Part of a small language model's weights.
Size: 13 layers, 6 heads of 64 (1 for keys and values), MLP 1024 SwiGLU, vocabulary 2048, 21.4M parameters.
Training: a variant of Muon for these matrices, 11527 steps.
MLP neurons of a small language model. Each row is named by its layer, matrix (gate and up: input weights; down: output weights) and neuron, and shows model dimensions 16-79. Each number is 200 + 20 x the weight over its row's rms, rounded and kept within 0 to 999. A neuron's up and down rows have the sign that makes its largest values positive.
After each neuron's rows is what it responds to, as a language model described it from the Wikipedia text at the highest values.

L3.gate133,204,200,161,170,224,213,192,179,234,193,209,177,153,197,236,189,202,182,235,167,219,167,176,209,164,172,204,228,199,182,229,192,198,249,225,213,229,199,184,168,172,212,225,194,254,211,204,179,221,212,203,204,183,195,161,196,201,182,192,188,196,207,181,205
L3.up133,216,213,217,219,179,232,180,179,203,208,198,228,223,227,158,192,188,201,184,200,157,187,232,193,204,205,241,235,233,226,175,180,223,200,193,202,156,182,200,197,180,194,187,198,169,182,184,212,209,191,207,176,195,221,205,192,200,163,215,183,205,234,192,205
L3.down133,228,228,225,195,198,217,209,190,184,217,232,178,194,191,198,187,210,189,219,221,205,180,205,176,190,212,218,190,191,238,237,193,191,231,203,239,190,204,188,171,219,195,208,204,200,228,204,213,172,143,173,205,215,216,210,187,178,188,192,222,214,199,139,173
Description: Mid-word "ol" pieces

L7.gate275,176,197,236,178,195,176,220,198,173,171,204,219,194,186,195,179,197,190,167,173,192,224,206,218,213,203,201,201,184,188,162,210,247,182,189,206,188,231,177,173,168,254,221,183,175,214,214,191,191,213,178,161,212,217,225,221,204,182,179,175,209,189,229,224
L7.up275,223,185,167,177,219,152,194,206,186,195,234,173,219,165,182,170,206,201,195,222,233,194,204,213,195,219,218,209,234,213,195,195,235,184,181,208,210,210,215,212,176,205,177,228,206,203,227,211,240,219,215,203,192,206,214,193,194,192,169,149,183,211,205,195
L7.down275,242,198,174,169,167,194,191,209,167,216,186,194,224,188,206,226,181,169,205,211,199,192,178,209,176,227,209,196,211,184,150,217,209,211,225,215,188,182,189,209,208,207,262,230,204,192,195,174,201,187,214,195,189,217,223,220,200,198,215,183,212,216,201,227
Description: Sport occupation words

L3.gate695,226,209,210,215,189,192,198,186,189,190,198,216,204,210,184,208,205,209,213,173,191,204,171,235,199,201,201,200,200,173,219,213,175,221,214,233,227,221,228,161,209,168,219,200,201,198,231,219,195,165,183,206,230,196,184,200,192,182,209,222,195,193,199,234
L3.up695,203,185,186,188,174,184,192,202,195,198,193,217,222,213,197,199,216,180,188,190,215,199,191,230,196,208,203,186,195,222,183,233,202,197,209,218,195,183,189,173,203,188,213,186,234,159,231,183,194,205,167,215,164,204,201,185,205,209,220,222,232,205,193,189
L3.down695,212,185,174,226,206,173,194,230,241,174,178,212,234,210,203,193,205,187,204,200,169,200,187,267,217,204,204,210,213,191,218,205,187,202,203,163,170,182,196,190,212,183,203,185,197,201,229,220,170,188,200,216,200,201,167,207,203,184,203,170,206,209,198,204
Description: Incomplete word-start fragments

L3.gate416,197,178,222,208,219,240,181,199,217,216,215,186,208,194,226,201,183,167,209,150,207,206,193,222,254,185,227,188,228,194,206,177,180,205,216,214,186,212,205,220,213,211,183,199,193,188,197,202,199,169,212,193,178,180,243,200,234,214,180,170,204,205,220,204
L3.up416,208,220,193,204,219,198,179,179,215,222,184,189,198,199,203,180,163,194,170,191,192,164,190,241,172,144,199,208,223,190,183,216,186,206,181,225,212,201,209,161,194,193,209,213,180,230,185,190,178,203,164,167,228,228,196,175,229,203,197,185,217,198,186,185
L3.down416,192,212,187,229,229,193,190,202,192,214,213,175,194,177,193,242,197,187,196,216,173,156,181,252,200,189,208,192,216,248,196,229,216,174,162,195,220,182,220,227,184,199,195,184,196,191,183,178,198,205,176,182,205,215,239,195,201,191,180,163,242,199,223,212
Description: Word-completion fragments

L7.gate904,199,219,218,177,201,204,198,215,207,206,227,207,225,197,189,238,185,184,212,170,197,150,217,231,204,244,188,195,195,180,249,196,164,162,226,221,184,221,228,166,205,185,189,200,165,208,199,189,156,179,209,201,225,209,217,219,225,176,251,223,195,180,195,222
L7.up904,203,194,202,221,227,183,223,205,183,192,211,179,203,236,192,190,184,212,198,170,187,219,197,270,194,199,177,182,175,176,218,202,196,227,201,175,202,232,186,173,207,234,180,156,218,182,190,207,180,176,199,186,178,216,239,217,175,182,197,186,194,201,187,183
L7.down904,197,207,173,213,222,191,193,202,201,196,209,223,179,198,194,185,247,224,241,181,168,209,178,237,200,189,229,198,168,200,207,183,195,202,227,199,209,171,168,174,179,227,227,175,182,202,204,237,223,204,178,232,174,217,199,238,183,187,200,177,223,186,194,195
Description: Of and word-start fragments

L7.gate926,163,171,196,192,247,207,212,207,204,152,224,190,189,171,207,171,198,187,213,215,212,197,173,197,180,213,181,203,208,179,214,163,228,231,183,173,201,211,195,213,231,203,205,199,207,204,213,201,203,230,213,186,203,216,172,203,206,183,199,196,184,168,213,222
L7.up926,169,212,197,187,186,198,196,217,197,182,231,190,162,210,208,202,211,193,198,204,188,219,225,206,230,200,207,224,200,210,181,196,190,187,219,163,207,183,193,223,183,197,199,186,213,197,197,211,205,192,240,169,180,225,171,196,169,244,194,208,189,177,211,180
L7.down926,213,177,191,209,169,167,215,183,200,233,214,199,170,224,199,160,207,197,158,194,210,210,209,202,174,250,216,199,201,203,177,219,202,189,220,190,227,179,188,196,161,217,209,217,208,188,198,161,216,165,195,185,222,189,188,199,236,201,213,229,212,233,209,232
Description: Proper name endings

L8.gate233,162,212,213,150,192,225,184,201,217,133,211,195,174,201,221,165,197,160,216,202,183,227,179,222,206,184,176,232,207,177,198,183,215,208,175,207,191,190,207,223,185,177,210,200,215,179,182,229,190,206,221,187,205,216,220,184,219,196,205,224,169,185,211,164
L8.up233,164,212,194,206,212,215,192,222,247,148,194,181,176,206,208,204,187,227,219,202,193,186,201,223,197,198,197,222,215,207,208,173,214,206,224,192,223,218,209,192,219,187,206,194,230,209,223,201,181,194,193,164,187,194,187,201,174,208,196,207,164,189,173,178
L8.down233,196,185,215,202,183,189,187,217,207,217,188,180,202,215,186,220,185,213,182,197,208,210,218,217,201,247,221,201,204,253,209,175,202,176,217,182,190,168,228,195,214,207,188,220,196,204,199,211,191,212,181,202,231,224,177,221,206,206,183,204,196,167,178,193
Description: Final piece of names

L8.gate916,185,227,180,203,204,196,205,157,220,202,196,190,232,195,218,181,200,254,188,178,165,230,184,202,190,220,223,197,246,191,206,218,187,194,171,185,206,204,215,191,195,204,195,184,204,188,212,197,186,215,168,200,230,222,187,204,191,186,200,180,205,229,194,218
L8.up916,209,201,199,170,178,221,165,215,198,179,183,179,193,177,199,199,197,207,220,201,220,195,199,177,219,203,204,198,175,178,211,231,170,186,217,173,219,240,189,206,224,229,216,168,260,201,218,222,199,173,202,200,187,207,182,237,200,209,182,178,208,227,231,193
L8.down916,204,220,203,221,216,214,215,147,212,174,205,189,184,191,190,211,206,187,172,176,193,221,195,202,193,196,210,184,209,210,203,173,184,191,210,201,204,184,213,208,175,220,212,206,188,211,226,192,219,232,216,202,215,193,206,168,205,203,217,199,178,195,158,199
Description: Predictable structural continuations

L7.gate173,237,181,187,212,205,217,189,203,209,169,215,213,202,198,197,211,186,199,182,187,211,184,205,204,226,205,207,201,238,200,197,210,197,219,180,176,182,200,211,207,201,194,206,209,212,175,218,198,234,213,205,247,234,216,179,206,170,254,169,233,179,216,204,209
L7.up173,205,183,212,216,169,181,182,182,223,210,219,195,179,181,238,217,252,188,184,195,168,170,178,183,211,230,214,206,216,207,208,162,194,188,212,213,189,202,219,227,163,196,206,240,229,221,182,205,197,203,215,208,175,207,157,186,178,185,195,211,188,232,220,171
L7.down173,193,201,182,211,199,184,198,194,214,213,227,192,213,234,170,221,212,204,178,182,185,171,214,180,185,177,187,195,208,212,207,195,206,206,196,216,195,211,207,223,195,188,209,204,226,196,168,162,214,248,193,179,188,206,172,193,174,191,194,197,176,254,244,192
Description: Word-internal fragments and table punctuation

L3.gate920,214,188,216,201,195,190,210,199,212,196,222,206,194,216,183,195,216,231,173,194,187,235,222,181,214,198,179,231,193,195,191,173,174,164,224,197,210,211,219,174,193,236,189,190,197,222,217,229,212,204,183,214,166,230,175,192,210,178,196,189,214,185,229,173
L3.up920,197,159,199,188,207,180,189,218,206,171,203,234,174,209,210,223,206,201,185,147,205,220,230,218,161,211,202,216,182,249,198,200,237,199,230,201,208,195,215,215,215,231,209,144,191,167,220,175,205,202,216,188,206,168,199,185,157,183,202,198,172,199,181,202
L3.down920,208,174,210,236,198,198,162,179,199,210,217,227,195,187,193,200,157,217,172,167,183,222,235,213,190,220,196,229,201,213,194,220,203,200,209,215,191,200,211,185,238,221,191,200,195,201,234,192,193,180,194,170,199,191,187,168,159,183,204,200,210,217,165,190
Description: Mid-word "profess" fragment

L8.gate420,179,249,190,202,196,225,211,201,213,183,214,187,199,175,219,208,199,235,170,185,198,201,180,199,249,171,207,210,202,241,212,206,184,188,172,211,207,207,181,178,172,202,229,193,173,231,171,172,192,198,186,203,169,197,185,205,199,215,200,187,208,204,184,166
L8.up420,199,192,191,208,194,187,210,206,192,209,216,207,242,190,203,206,191,188,199,176,244,215,171,175,227,208,191,217,231,255,211,155,198,191,200,182,221,189,185,200,219,232,192,183,204,227,176,196,207,184,152,179,216,216,181,190,212,189,201,201,230,180,205,192
L8.down420,221,210,212,195,192,197,214,209,187,236,237,196,199,208,200,214,193,192,198,175,193,134,169,196,177,219,209,219,187,202,217,186,192,231,220,197,177,162,165,185,201,170,225,190,191,186,219,201,218,169,192,199,252,231,213,193,181,193,212,231,181,232,182,204
Description: Institution head-noun endings